config.yaml
bias: "none"
init: "uniform"
init_std_qkv: 0.0348
init_std_up: 0.0348
warmup_steps: 252
seq_len: 256
dataset: "wikipedia_en"
MLP neurons of a small language model. Each row is named by its layer, matrix (up: input weights; down: output weights) and neuron, and shows model dimensions 0-127. Each number is 50 + 15 x the weight over its row's rms, rounded and kept within 0 to 99.
After each neuron's rows, "fires in" lists the words (lower case) most often at its 100 highest values on Wikipedia text that the model never trained on; "fires on" lists the tokens most often at its 100 highest values on Wikipedia text that the model never trained on.

L2.up538:66 88 54 40 26 69 62 61 30 41 48 39 20 43 49 54 28 64 48 60 51 42 58 31 29 49 49 19 29 68 31 43 80 63 20 86 51 46 55 33 27 46 54 23 53 56 64 71 63 37 49 45 52 41 45 60 54 73 63 38 25 85 29 44 43 55 25 47 48 48 58 24 54 33 55 40 68 52 67 61 69 29 60 55 33 76 52 63 84 40 57 76 63 47 71 38 53 49 70 46 40 39 60 12 46 48 47 36 52 39 33 65 56 40 53 50 36 53 58 33 52 49 49 48 44 38 56 46
L2.down538:74 62 88 72 54 34 46 44 30 64 70 33 81 70 48 57 41 55 39 45 53 48 62 48 51 33 49 28 72 74 38 50 53 46 67 74 42 32 58 45 69 21 44 57 48 30 22 55 45 29 76 54 26 65 39 41 42 38 86 56 32 28 20 50 33 49 45 26 70 74 81 51 45 28 40 75 52 50 43 55 28 86 70 73 58 70 60 45 53 49 63 57 41 57 52 43 32 40 49 38 53 67 39 18 57 33 50 66 39 51 50 47 56 47 44 50 45 48 66 43 41 52 56 34 45 48 77 61
fires in: "an", "american", "born"
fires on: "an ", "n ", "al ", "ted ", "ve ", "6 "

L3.up512:60 52 29 57 44 69 76 74 56 82 67 59 43 31 74 57 52 79 46 50 75 53 70 45 44 38 17 63 63 43 64 49 80 50 36 76 47 38 37 58 63 51 48 45 43 59 33 47 52 65 58 50 54 23 45 63 41 64 53 20 27 54 28 40 45 69 42 48 50 59 59 49 39 30 41 34 79 42 43 51 11 34 55 38 33 64 46 76 73 54 74 58 46 39 72 70 37 63 38 35 46 69 34 17 46 51 49 24 53 47 27 26 73 28 37 81 58 47 64 32 40 46 52 33 73 56 38 53
L3.down512:27 34 54 08 44 34 28 50 39 28 60 50 63 59 46 31 77 61 49 37 39 69 45 52 53 45 56 36 41 51 46 30 61 55 59 43 47 52 49 41 35 28 54 67 43 40 56 52 65 61 54 50 65 41 53 44 71 32 54 51 75 48 79 69 57 45 40 67 67 29 30 58 89 32 66 58 60 40 51 68 49 62 57 41 55 42 61 45 47 23 69 55 47 49 65 21 64 65 74 48 39 44 52 59 89 27 74 58 52 50 41 62 76 60 69 38 55 34 44 52 42 45 53 58 36 35 75 44
fires in: "not", "also", "it", "there", "often"
fires on: "not ", "also ", "it ", "a"

L3.up746:30 49 32 72 32 38 44 50 43 43 66 53 57 45 31 54 45 63 36 63 51 65 56 29 42 59 43 39 53 49 54 35 51 69 67 42 61 45 47 42 66 61 48 40 48 63 39 60 36 80 46 46 44 46 32 46 39 54 59 46 55 64 48 24 48 43 69 51 38 46 54 37 53 55 81 37 62 37 52 61 22 75 48 44 50 57 74 59 76 58 46 49 39 42 68 46 54 20 26 49 43 63 74 19 63 34 34 20 48 67 33 39 44 46 57 56 47 44 72 36 40 47 57 63 71 59 54 39
L3.down746:69 67 46 44 25 45 60 51 08 56 69 34 83 40 44 66 36 56 59 56 43 56 45 22 57 33 48 37 75 31 74 46 35 36 49 37 55 51 33 70 70 40 49 32 44 50 39 74 38 68 43 52 52 51 14 24 51 58 59 51 37 77 48 57 70 58 78 75 32 44 46 40 72 62 52 30 46 47 49 69 56 45 61 34 34 27 54 63 40 21 49 42 53 18 42 45 35 43 33 34 48 53 52 45 61 72 54 51 36 58 47 13 71 52 54 27 64 32 32 55 23 27 48 56 25 53 66 58
fires in: "it", "and"
fires on: "it ", "It ", "and ", "ally "

L4.up140:42 58 25 62 56 39 67 52 54 44 67 56 33 66 47 54 50 57 39 78 51 58 44 47 57 46 58 50 72 50 46 50 64 51 50 55 54 36 44 42 44 53 44 38 25 59 28 45 35 31 74 14 52 20 43 38 55 34 53 58 12 68 61 39 44 46 40 54 40 63 57 30 51 12 74 18 55 43 60 41 30 73 75 47 51 61 62 75 84 49 42 44 26 23 36 25 68 27 35 53 57 48 50 52 65 64 49 33 30 30 33 52 78 41 56 55 69 45 67 50 64 49 53 49 75 54 37 51
L4.down140:34 37 39 52 50 54 70 56 29 68 62 47 38 41 56 67 37 30 31 49 73 55 40 15 64 34 36 50 64 60 75 68 38 34 67 42 71 35 31 35 25 47 41 64 64 63 50 37 49 42 41 21 61 48 43 18 58 68 35 55 24 68 47 14 59 51 51 62 53 32 72 55 40 38 48 47 51 57 42 36 41 71 55 74 25 43 62 51 38 36 62 41 46 15 62 39 66 31 31 58 53 19 44 80 48 40 33 47 45 38 93 52 54 22 62 47 63 54 53 52 75 60 37 63 27 54 40 48
fires in: "to", "can", "they", "not", "also"
fires on: "to ", "an ", "not ", "ld ", "also ", "y "

L2.up371:45 62 40 46 47 35 60 57 51 68 52 70 83 71 54 39 64 71 40 49 51 57 53 30 47 42 48 84 65 38 63 45 54 55 45 50 64 33 56 49 67 48 31 27 41 56 60 21 30 65 74 33 58 53 42 61 22 50 51 42 29 61 60 28 38 38 44 32 44 69 52 33 52 11 50 30 60 30 67 25 59 44 46 47 35 41 59 71 70 54 57 91 28 49 51 35 58 40 58 29 52 51 53 40 57 64 40 34 34 44 32 66 52 55 67 52 21 51 61 82 47 48 58 50 94 41 38 77
L2.down371:41 47 47 71 59 56 70 29 64 44 52 63 52 59 50 36 61 72 65 40 50 69 61 60 43 51 19 62 69 66 45 27 63 64 60 40 71 41 30 56 46 22 54 57 36 48 46 32 54 40 58 24 62 39 25 61 53 48 41 64 42 68 41 12 39 27 23 27 67 49 52 48 69 00 33 36 43 60 57 28 39 37 51 69 35 26 57 44 63 60 73 65 63 41 52 41 62 45 35 65 48 43 47 51 59 47 48 45 61 46 58 70 24 67 58 33 35 38 69 35 59 56 73 43 54 26 60 86
fires in: "but", "and", "a", "would", "to", "could"
fires on: "but ", "and ", "ld ", "a ", "to "

L4.up420:39 51 35 66 48 36 62 63 34 35 54 46 59 35 52 58 37 70 36 28 51 63 49 27 59 52 46 32 55 59 64 58 59 68 62 42 75 68 41 59 87 69 43 33 41 52 63 50 50 66 40 66 45 57 33 60 31 62 62 51 62 51 26 38 51 76 40 51 60 59 64 54 68 64 74 19 83 51 36 47 36 43 35 38 54 92 90 80 67 64 80 77 30 61 87 09 54 43 38 48 51 74 46 37 75 35 51 42 66 50 64 38 56 48 40 58 82 31 62 47 50 46 57 69 81 60 49 56
L4.down420:58 46 39 32 66 40 75 52 56 65 85 54 75 17 37 37 93 64 45 46 56 65 81 33 38 47 41 57 37 47 64 36 42 40 47 72 35 26 39 48 61 43 45 43 28 68 56 81 45 39 80 73 90 66 35 33 68 78 59 76 33 59 66 73 56 38 65 44 39 67 44 48 72 38 69 64 44 43 55 40 45 36 72 50 30 28 41 47 50 30 52 66 62 20 56 16 57 61 55 51 51 44 40 49 67 54 63 28 66 63 30 48 77 51 61 19 41 33 51 41 43 42 58 51 58 47 60 31
fires in: "it"
fires on: "it ", "It "

L4.up458:57 70 42 48 36 51 51 61 59 65 49 52 34 22 36 45 75 44 68 40 70 78 37 23 60 48 54 14 50 43 66 53 72 69 41 93 60 54 51 50 62 58 56 43 30 60 40 30 57 55 40 56 46 56 39 70 43 58 45 47 41 56 46 47 25 31 35 28 64 24 56 38 68 27 55 80 32 59 81 36 37 30 85 48 45 56 70 43 47 62 36 71 37 30 90 48 67 38 65 50 50 66 42 64 43 42 46 32 34 54 43 57 39 31 41 82 56 62 53 32 51 56 51 74 74 47 54 42
L4.down458:35 38 24 46 49 69 84 26 50 56 51 29 61 49 55 60 39 56 13 43 62 47 50 44 74 32 29 51 39 62 56 26 69 38 63 58 84 50 50 65 47 57 44 46 48 35 36 40 60 54 61 42 13 34 35 63 63 44 40 37 37 35 43 37 55 60 42 47 49 42 62 53 52 67 45 56 53 26 54 54 58 65 61 56 38 67 48 68 34 40 52 36 49 26 47 25 62 28 49 18 47 33 53 41 64 54 64 42 73 69 48 56 53 44 39 41 05 50 51 33 53 63 60 42 30 46 38 60
fires in: "first", "least", "last", "along"
fires on: "first ", "ast ", "ong ", "est ", "ost "

L7.up750:78 48 46 83 63 40 54 57 51 42 61 49 57 67 64 63 59 81 59 38 50 53 60 63 46 51 53 46 47 37 76 43 49 48 34 43 79 35 19 58 39 65 25 45 27 43 39 53 49 56 35 18 40 35 21 37 56 84 54 12 19 39 50 51 32 65 36 40 25 53 36 46 55 24 78 59 42 44 74 23 22 62 55 62 73 47 47 64 49 33 20 49 55 37 40 41 27 29 30 83 76 57 28 37 43 51 40 55 39 35 53 56 49 43 54 60 40 41 31 66 59 79 34 62 40 25 53 65
L7.down750:80 27 47 79 55 58 63 52 61 52 48 59 58 53 48 31 62 34 52 59 54 57 32 42 75 23 75 56 48 33 46 58 75 43 46 73 58 38 63 60 35 55 35 39 47 68 43 79 53 57 49 44 11 66 30 55 48 40 60 40 38 43 43 17 61 65 57 49 26 47 55 04 49 62 53 62 52 74 50 69 30 62 73 32 62 65 19 73 67 50 66 58 26 42 84 49 44 52 39 63 62 58 38 57 09 65 75 35 23 45 23 40 58 60 64 66 61 55 32 55 41 46 52 43 38 65 51 42
fires in: "in", "began"
fires on: "In ", "r", "g", "c"

L2.up306:62 66 32 42 14 26 71 51 58 31 53 55 82 74 74 66 48 57 28 71 50 45 61 41 39 46 61 53 60 50 55 50 69 56 48 49 53 37 35 52 72 71 54 41 62 22 60 42 48 32 64 55 55 16 15 44 38 69 70 62 30 55 32 43 42 49 36 46 37 73 60 46 59 35 56 46 75 80 64 54 41 39 39 30 27 74 71 35 83 62 44 54 28 50 70 45 38 43 46 29 56 76 66 47 64 56 43 23 44 43 45 38 40 68 55 52 60 40 74 68 61 27 58 72 72 38 47 53
L2.down306:56 57 57 61 74 42 67 64 66 52 57 55 69 23 56 46 56 45 49 44 53 37 64 60 47 64 45 34 36 81 68 63 39 27 54 49 61 53 49 42 54 26 67 78 35 66 59 62 61 20 67 40 73 40 54 51 55 71 51 48 39 09 43 39 72 60 83 62 40 65 66 79 39 27 31 51 53 42 76 37 51 56 19 65 40 69 55 56 56 43 58 52 72 43 64 39 49 47 42 23 45 65 54 59 34 26 30 47 65 60 61 54 67 26 70 58 47 33 53 48 68 69 48 46 43 50 32 40
fires in: "it", "he", "i"
fires on: "it ", "he ", "It ", "I "

L3.up271:36 89 49 45 43 57 56 21 44 43 48 34 78 67 45 46 54 37 69 62 55 76 54 65 57 47 26 83 59 50 59 48 60 48 51 63 80 40 74 57 51 56 19 51 62 56 42 30 47 61 70 53 46 48 20 47 27 26 46 44 51 63 44 35 33 39 69 47 49 61 54 50 36 00 75 52 36 55 37 07 67 64 39 56 62 57 54 71 71 52 56 69 60 54 49 53 57 34 38 25 67 58 45 42 53 59 54 29 56 54 59 63 55 43 58 46 31 47 47 34 45 44 55 27 86 32 44 63
L3.down271:17 56 52 60 55 49 65 47 67 71 65 58 64 61 65 64 50 54 54 62 51 34 49 61 55 34 57 56 59 55 51 40 51 66 53 42 43 37 38 70 24 18 52 64 34 37 56 72 44 48 62 19 41 69 63 41 64 47 32 49 38 43 62 21 70 74 22 43 57 03 52 63 49 77 29 48 61 44 55 46 39 47 59 59 34 60 49 65 79 47 84 63 42 27 57 32 96 49 36 63 21 04 41 62 41 34 41 55 42 41 64 43 47 69 59 44 55 43 45 46 75 50 61 50 40 32 41 71
fires in: "and", "to", "from"
fires on: "and ", "to ", "from "

L2.up360:87 53 61 39 45 45 51 31 37 85 65 42 61 54 55 49 54 58 36 43 60 75 56 53 45 47 46 33 58 57 79 39 66 55 21 48 45 50 25 38 85 72 30 45 46 23 25 37 20 34 35 61 56 57 61 64 45 79 64 57 39 38 69 38 14 38 49 63 00 68 39 40 34 53 72 32 44 48 61 51 46 59 57 70 33 51 58 39 61 55 52 52 43 57 68 29 50 26 40 50 21 62 53 46 66 62 45 20 29 62 54 29 39 59 65 58 37 34 80 49 52 61 53 44 67 67 72 59
L2.down360:66 49 79 68 56 58 52 35 67 72 27 50 51 30 34 40 85 21 49 39 65 45 47 71 61 56 40 50 62 37 76 44 30 44 55 79 58 73 53 69 46 38 18 53 81 58 44 42 72 35 44 55 70 33 67 41 63 54 40 35 27 47 35 80 23 29 34 36 46 34 32 46 89 44 38 67 78 50 51 43 50 69 67 76 38 57 54 49 59 22 46 60 74 62 65 35 65 64 63 42 41 61 10 56 35 34 49 32 85 43 73 42 52 48 45 54 47 44 49 65 47 59 48 50 37 67 56 98
fires in: "on", "among", "long", "along", "former", "in"
fires on: "on ", "ong ", "er ", "in "

L2.up712:40 62 59 65 59 45 66 53 26 39 68 58 56 40 57 65 26 79 28 33 46 56 69 33 48 55 61 26 54 45 65 12 69 53 51 43 59 36 46 47 64 66 31 40 42 66 48 80 44 51 34 59 56 55 57 63 33 46 74 60 32 59 40 54 46 34 23 41 42 57 44 62 54 44 77 55 78 60 49 34 60 55 48 55 43 75 62 70 68 58 44 71 79 48 52 50 58 52 46 62 46 75 55 49 61 50 33 37 41 34 40 32 81 44 68 36 45 53 60 37 48 38 56 80 73 51 36 64
L2.down712:31 55 64 65 39 20 67 59 60 28 49 50 64 43 70 50 52 68 45 58 39 83 55 35 60 84 59 26 75 48 62 45 52 57 41 32 88 53 49 46 72 55 59 59 29 67 44 59 53 53 40 54 49 39 15 54 47 67 46 64 43 41 37 18 49 55 55 62 44 62 60 61 53 65 23 48 51 73 57 27 66 52 55 53 37 48 45 53 44 53 88 36 76 40 37 28 63 53 30 65 55 49 53 46 68 27 50 22 58 60 50 22 48 27 74 31 49 32 40 33 20 47 93 56 52 53 52 37
fires in: "he", "but", "and", "it"
fires on: "he ", "but ", "and ", "it "

L2.up86:42 39 18 38 50 59 67 44 50 52 57 43 74 63 62 33 70 46 58 75 81 51 52 45 54 57 28 70 58 50 83 46 59 83 59 69 62 47 38 36 40 63 53 49 36 54 60 28 42 54 68 41 58 65 32 58 38 73 49 62 32 86 41 38 36 31 65 38 44 74 52 12 64 23 31 40 79 32 56 38 60 41 57 54 44 48 58 58 49 46 58 79 58 41 46 22 57 45 59 39 58 46 40 38 45 71 49 40 40 27 46 82 62 29 45 56 20 43 50 62 62 40 42 48 69 59 48 88
L2.down86:30 62 33 61 57 79 46 30 58 36 71 58 65 67 48 36 63 71 70 40 38 56 46 34 57 39 30 42 68 46 52 40 53 53 69 58 39 58 10 39 51 35 57 61 51 38 46 65 46 51 68 25 99 50 72 32 51 68 45 52 48 47 99 37 54 38 25 46 66 46 73 29 56 39 38 47 39 54 47 46 62 43 71 60 40 36 73 36 85 69 70 69 46 63 46 56 60 62 42 49 40 27 41 56 75 54 49 37 60 61 67 52 56 52 67 56 53 38 59 56 54 16 51 53 52 46 47 61
fires in: "to", "not", "would"
fires on: "to ", "not ", "ld "

L3.up416:61 64 28 47 38 56 80 49 51 58 53 61 60 44 66 51 75 59 39 56 56 50 54 36 28 45 38 67 33 64 44 22 52 50 28 43 58 43 29 39 59 50 54 59 22 31 70 38 34 22 54 27 46 22 47 37 63 50 69 40 54 55 30 32 38 39 70 64 44 27 55 47 60 47 73 38 43 62 56 37 22 69 56 57 47 40 85 42 53 47 50 65 43 35 94 54 30 68 64 61 34 74 38 50 37 40 38 40 86 32 71 51 34 30 80 58 63 51 74 65 81 44 51 64 58 46 76 45
L3.down416:54 72 29 32 38 49 62 40 60 39 23 58 63 33 42 51 70 35 52 50 61 51 64 50 39 43 76 41 29 78 47 70 46 77 39 64 27 40 48 69 55 45 44 27 53 22 55 27 69 32 56 61 65 28 63 64 87 40 75 28 52 35 60 82 64 42 32 69 53 68 50 79 68 48 28 49 74 38 63 37 41 57 41 50 65 37 88 40 52 65 30 66 56 63 15 55 45 67 52 40 56 54 37 41 49 49 33 56 35 63 67 42 38 68 58 62 76 37 57 50 60 53 62 55 49 32 52 62
fires in: "the", "by", "a"
fires on: "by ", "The ", "a ", "the ", "A ", "y "

L7.up295:45 40 53 72 44 43 40 51 33 39 40 33 68 56 75 46 51 66 56 24 81 49 49 30 47 49 69 62 66 23 82 44 59 69 31 66 91 51 20 57 47 67 34 63 40 37 46 70 38 75 48 37 44 26 35 21 42 55 48 31 44 68 08 42 41 45 55 48 34 82 56 24 67 39 73 63 49 79 65 53 23 53 53 57 43 64 51 70 45 52 20 63 52 33 63 33 66 70 36 59 67 53 43 56 43 36 63 32 49 40 06 43 46 22 42 58 38 40 37 36 57 54 46 54 51 27 40 60
L7.down295:96 38 33 66 54 52 38 52 41 35 51 46 55 52 46 51 55 35 78 61 53 46 52 50 65 34 62 38 40 16 51 42 63 45 64 78 71 33 19 92 53 52 28 54 76 47 54 53 42 33 59 71 25 63 58 57 52 35 46 41 48 60 54 34 54 61 58 46 36 45 67 32 57 36 36 51 28 58 54 78 44 41 56 37 65 74 32 59 63 40 25 65 28 62 63 65 28 54 37 56 47 59 51 56 27 63 62 61 46 72 58 17 45 36 38 44 63 73 22 61 54 52 63 56 48 53 43 51
fires in: "in", "before", "performance", "therefore", "office", "perform"
fires on: "In ", "for", "e "

L10.up431:35 48 39 50 23 57 61 42 63 37 53 50 57 56 76 50 80 70 47 42 50 50 59 21 29 41 44 62 31 50 63 41 57 69 52 23 47 44 17 38 35 49 58 46 50 63 47 36 17 27 57 25 56 38 38 52 20 76 54 64 31 37 73 45 49 52 56 19 36 64 52 42 25 43 66 20 47 52 63 22 48 49 84 50 43 53 37 62 53 67 67 56 29 28 32 45 45 07 59 51 39 52 55 16 60 66 25 39 50 33 30 56 53 64 37 66 55 52 56 53 64 41 46 53 59 51 38 61
L10.down431:33 24 52 27 46 67 39 54 51 54 33 42 57 66 39 36 79 56 62 45 80 51 60 36 33 16 45 47 32 41 47 28 61 34 77 34 44 57 21 65 49 40 61 63 46 11 50 67 27 30 75 52 34 50 71 56 47 56 52 54 44 69 53 66 66 48 57 50 60 40 20 38 52 14 30 52 72 50 64 34 49 49 26 50 72 23 47 41 42 64 77 62 30 47 37 25 54 42 70 70 45 50 51 91 42 41 53 51 35 51 71 39 34 32 71 52 36 60 39 61 50 62 68 44 46 51 60 54
fires in: "to", "they", "might"
fires on: "to ", "y ", "ey ", "t ", "ld "

L4.up88:69 68 48 86 39 28 65 65 65 28 45 49 59 81 33 79 68 91 45 37 56 77 48 46 37 37 52 29 67 66 63 31 56 54 34 70 41 42 54 55 50 38 52 54 55 44 35 45 66 39 60 24 50 38 48 53 51 65 67 41 10 63 54 50 37 39 45 38 31 57 47 39 50 19 54 44 45 54 57 30 75 51 70 45 21 69 46 58 64 61 51 47 48 39 48 25 74 47 56 60 57 59 40 55 71 47 51 34 37 48 19 39 61 35 59 68 69 43 49 49 59 51 40 56 53 63 50 68
L4.down88:42 62 54 65 70 24 66 53 44 26 34 57 40 61 61 55 17 39 72 41 58 71 67 08 50 60 66 41 51 67 63 48 30 29 72 62 47 28 49 37 50 46 72 55 78 56 47 44 59 39 63 27 89 54 50 64 51 63 85 62 57 45 39 38 34 42 14 53 58 41 37 50 54 34 40 59 86 42 47 64 42 42 37 41 58 64 54 58 38 68 45 53 33 54 36 43 08 48 46 71 49 77 38 45 58 62 54 44 38 54 43 23 42 73 59 51 40 51 59 58 38 68 49 58 42 50 68 42
fires in: "2", "3", "he", "4", "5", "0"
fires on: "2 ", "3 ", "he ", "4 ", "5 "

L2.up116:68 52 34 57 40 41 82 52 54 43 64 65 51 36 59 34 70 74 42 67 48 54 48 14 15 64 61 28 52 54 52 39 80 46 41 68 45 57 43 44 54 70 65 55 43 22 33 48 45 38 45 35 47 58 43 46 49 70 64 59 58 51 83 37 37 53 36 70 36 62 31 37 89 60 68 24 37 44 46 63 56 57 68 48 57 58 56 53 58 45 47 78 25 61 78 56 60 75 65 49 33 59 49 46 53 46 63 35 44 44 47 67 40 37 53 46 47 52 60 61 74 51 24 39 41 72 80 58
L2.down116:56 45 60 70 51 60 62 42 41 37 46 50 51 20 50 45 62 74 25 50 55 31 72 52 54 59 36 61 33 35 80 52 69 53 50 43 62 63 48 53 53 48 41 55 49 70 61 39 56 50 34 51 89 37 70 48 45 35 20 22 45 54 14 47 41 45 29 37 63 29 56 71 45 13 20 61 80 32 50 44 45 75 51 65 74 54 66 71 75 49 50 47 54 45 22 50 60 52 36 56 43 72 10 43 32 57 51 51 66 74 63 71 61 45 60 73 28 53 51 41 53 71 40 26 37 49 33 74
fires in: "the", "high", "former", "in"
fires on: "the ", "The ", "h ", "er ", "in "

L4.up302:26 61 33 72 59 55 57 60 51 57 51 41 33 15 60 39 60 63 49 51 64 74 50 56 52 52 67 22 45 50 87 40 83 57 26 73 64 67 37 55 55 53 29 50 34 34 61 40 32 57 60 13 57 51 43 55 66 42 41 47 34 56 43 46 44 26 61 34 55 50 71 39 53 65 66 27 41 42 62 32 29 54 74 44 62 48 57 45 29 61 30 49 74 27 46 39 71 49 53 50 43 72 49 52 55 49 66 26 55 54 36 49 40 45 43 77 50 46 71 59 70 56 40 51 41 50 22 75
L4.down302:56 52 44 35 69 64 52 57 62 58 57 69 32 53 09 44 55 53 73 55 78 50 58 48 76 36 59 74 74 49 44 31 52 58 41 71 51 68 77 49 61 29 68 19 49 71 78 55 62 60 75 89 64 68 75 54 54 35 52 54 59 37 36 56 54 79 53 49 53 59 28 50 48 61 60 55 68 47 49 52 56 61 55 44 63 50 35 58 71 38 37 64 42 63 22 45 60 58 70 32 44 41 32 41 35 33 66 66 76 41 66 42 56 49 36 62 18 59 71 47 41 30 66 24 46 29 28 22
fires in: "with", "the", "without", "had", "has", "within"
fires on: "th", "with ", "had ", "has ", "The ", "and "

L7.up148:61 63 38 68 62 55 73 44 26 37 67 29 61 47 53 24 62 17 40 56 73 38 63 52 50 50 51 66 62 31 57 56 38 51 34 56 69 46 59 58 55 55 41 44 47 35 86 63 42 07 30 71 69 38 39 47 39 49 38 49 25 35 43 34 62 55 44 37 39 41 46 39 29 25 64 41 60 46 68 36 44 36 68 72 43 58 66 50 76 59 41 38 40 48 91 49 53 39 35 44 59 71 66 01 57 28 50 52 71 46 66 59 48 51 43 50 33 36 28 46 59 66 38 56 79 18 67 39
L7.down148:63 47 46 64 39 62 63 49 47 02 66 63 70 34 48 63 41 32 53 39 37 15 62 42 49 47 46 84 45 32 33 64 45 52 54 46 44 62 59 53 64 45 40 73 69 70 41 97 57 28 47 54 59 40 67 64 76 47 56 83 38 44 79 49 55 41 29 38 49 42 65 47 31 26 18 37 46 28 61 42 46 20 63 40 42 29 46 49 45 63 27 41 69 34 49 53 50 44 42 39 54 52 43 67 64 67 69 63 60 60 50 65 71 68 48 37 55 51 65 60 39 25 48 31 47 38 35 49
fires in: "position", "appointed", "sport", "second", "secretary"
fires on: "si", "ec", "in", "por", "'", "le"

L2.up253:69 58 42 46 46 51 74 56 54 35 54 61 58 68 31 53 50 85 51 43 51 73 49 38 60 60 53 27 43 66 67 44 37 53 30 86 36 44 57 20 84 49 58 32 32 19 41 25 41 28 27 67 50 39 48 54 37 67 83 64 30 65 51 52 02 43 57 59 42 72 43 39 69 21 49 39 47 52 40 61 38 51 50 27 47 63 43 48 42 60 58 64 28 61 64 37 29 53 59 56 61 55 30 46 49 39 32 62 37 46 26 58 43 58 40 49 59 45 53 43 62 61 41 57 44 34 57 44
L2.down253:46 56 63 49 58 25 47 65 48 33 49 39 57 58 75 70 21 50 61 40 22 43 52 19 52 40 86 66 66 53 56 38 28 50 48 83 56 05 48 37 31 39 55 49 38 50 46 68 53 29 46 44 58 29 45 59 60 57 84 57 16 63 52 47 55 43 52 59 52 56 57 37 51 33 32 89 72 53 34 38 57 38 29 29 52 55 26 48 41 56 39 47 22 44 63 33 18 40 44 57 92 59 50 46 60 58 41 76 12 60 35 28 61 61 21 31 61 40 28 47 19 70 44 56 59 69 53 35
fires in: "5", "4", "3", "7", "8", "6"
fires on: "5 ", "4 ", "3 ", "7 ", "8 ", "6 "

L2.up427:59 61 71 58 49 15 45 33 41 35 82 50 80 41 36 41 42 74 56 66 50 56 28 32 36 47 75 58 38 45 70 55 71 50 39 70 44 51 33 14 35 58 64 49 58 24 48 43 32 41 24 28 56 28 36 44 50 74 57 64 57 65 24 53 18 46 54 47 20 42 54 39 73 61 54 38 71 50 78 62 35 57 69 65 75 73 61 33 45 51 38 35 37 28 61 48 49 57 53 55 22 61 78 36 52 58 57 56 40 48 41 41 29 48 55 61 43 35 67 47 76 45 28 45 35 41 68 42
L2.down427:19 41 58 27 51 50 54 28 50 19 42 38 53 45 75 20 38 19 48 62 47 38 51 22 56 49 92 45 43 48 57 57 40 68 43 45 79 39 72 42 48 73 61 46 29 56 40 82 51 22 26 44 83 41 53 61 48 58 28 49 59 34 78 58 46 44 55 59 61 48 53 58 71 39 55 68 41 73 60 54 69 79 25 58 65 39 53 44 61 50 64 31 43 32 68 48 62 23 38 23 58 43 75 33 83 65 36 66 70 66 70 52 61 53 24 46 50 56 15 44 50 68 56 77 35 48 49 46
fires in: "7", "8", "9", "6", "28", "18"
fires on: "7 ", "8 ", "9 ", "6 ", "5 "

L3.up317:58 48 33 41 36 59 78 64 56 61 55 34 69 25 52 41 59 42 28 39 50 55 44 52 57 35 34 44 58 41 59 47 56 38 46 54 68 55 32 53 55 36 53 43 02 72 53 42 40 31 74 59 36 58 28 40 70 45 46 42 26 66 42 27 33 30 41 46 52 43 53 55 29 48 63 36 53 72 65 40 46 65 48 69 32 43 58 54 64 30 34 44 11 54 50 37 72 63 69 49 26 46 25 41 41 50 62 31 58 48 59 52 43 25 66 60 62 54 49 52 64 65 37 40 49 52 57 31
L3.down317:65 57 55 41 62 47 44 28 27 24 75 60 48 66 41 35 42 56 51 76 79 48 46 29 24 56 69 57 35 60 40 46 40 66 60 51 53 36 78 34 74 74 35 43 68 11 51 45 44 26 30 49 98 48 74 43 36 43 82 56 49 47 49 55 53 52 47 52 52 50 41 65 37 33 30 58 68 54 40 56 28 65 43 43 63 53 33 37 39 58 51 61 45 65 47 38 24 58 50 33 70 64 65 42 48 46 46 62 48 68 35 37 32 55 62 43 53 67 69 56 52 46 41 55 90 32 26 56
fires in: "and", "by", "july", "august"
fires on: "and ", "y ", "by ", "ch ", "a ", "ust "